config.toml
n_layer = 16
head_dim = 64
activation = "swiglu"
qk_norm = true
bias = "none"
init = "normal"
init_std_o = 0.0
lr_mult_o = 3.0
lr_head = 0.013
warmup_steps = 118
schedule = "wsd"
batch_tokens = 131072
train_tokens = 528800000
dataset = "wikipedia_en"
MLP neurons of a small language model. Each row is named by its layer, matrix (down: output weights) and neuron, and shows model dimensions 160-255. Each number is 128 + 24 x the weight over its row's rms, rounded and kept within 0 to 255. Numbers have three digits each. A neuron's up and down rows have the sign that makes its largest values positive.
After each neuron's rows, "raises" lists the tokens whose logits its output raises most directly, leaving later layers aside.

L12.down811:143098140135128151151136155101146120145105135118102140072174134180123169132109095104196139152122094166126136122157143122094093131135105141124105154128145095097116111141152111146134135121110120153105109136118130143158103116116119136131125099146182111137124106101146118131121160131119124150
raises: "ian", "ia", "ium", "arian", "ities"

L11.down610:119148140114159140115117081104109132121130111142124135126181100101098110097155146087111112075186107112152148143126106100126157146093136176123157132131160120119124159158111169144122129162167130132175161146124131137128148136140143096156105106143159150106138113119157112109111137113138147151
raises: "mer", "ary", "board", "less", "men"

L2.down485:132126111157150137114170087101182140108138095102131179140122160138139120130118111119177177138133136102114122121095123138101074124118144132138135113107105122066116104112132113113096149151153126145155130163114124118115132108127176145113109129111130118177135156119115084128106179143115116129
raises: "se", "re", "g", "t", "ral"

L5.down56:158137136113133092120126113080135160155142143130119106103117151128147116105144147109128106132164125103137108118132178110150168141093142153097115125114112159090148091145172126151118117150128127162144104113105130137146139132120125099116170123147129144162118131110103133155100143154136126111
raises: "9", "8", "3", "5", "4"

L5.down568:115138122144125158158134104118122092106109140149149086130114169122118096152129103136140104117143112156150128135122145141148127163146152120105069148163164112156122142132112133137170105147112150123149092088115158147112139146164181148150102151139081112124119127129116148123131129084128127115
raises: "use", "ance", "mar", "ud", "ure"

L11.down449:160144111135131110140110114127132149123148096140121113106134163120098158111145138110159129124138116123088132114087141202130145109152124153127186147155129115114140138173124143145144098136161091118147174154129147129132118145107126126111138126120114126131135140156082104145141131111109145151
raises: "ship", "hood", "like", "house", "bu"

L5.down733:160117115113131159166177138124124071112126103108167119126090072143135128079156108174149192138063100129112144153146098142131145131073147098132175107105149147120118135105093079128142113121163146140178115107100133154123085123102153128117111130105116155130107092136116084109151148122078112136
raises: "u", "ure", "ural", "ivity", "ute"

L6.down877:113127123142129096149121134128147153141175113134115145134148141133122155115122162143137121115125097161160070170162119127119145138090136174135150161083102142119109151126163090101151136164127097100133116106144138094133080098057208161111157094123141124144127165138121144156104116118121147133
raises: "s", " ", "-", "'", ","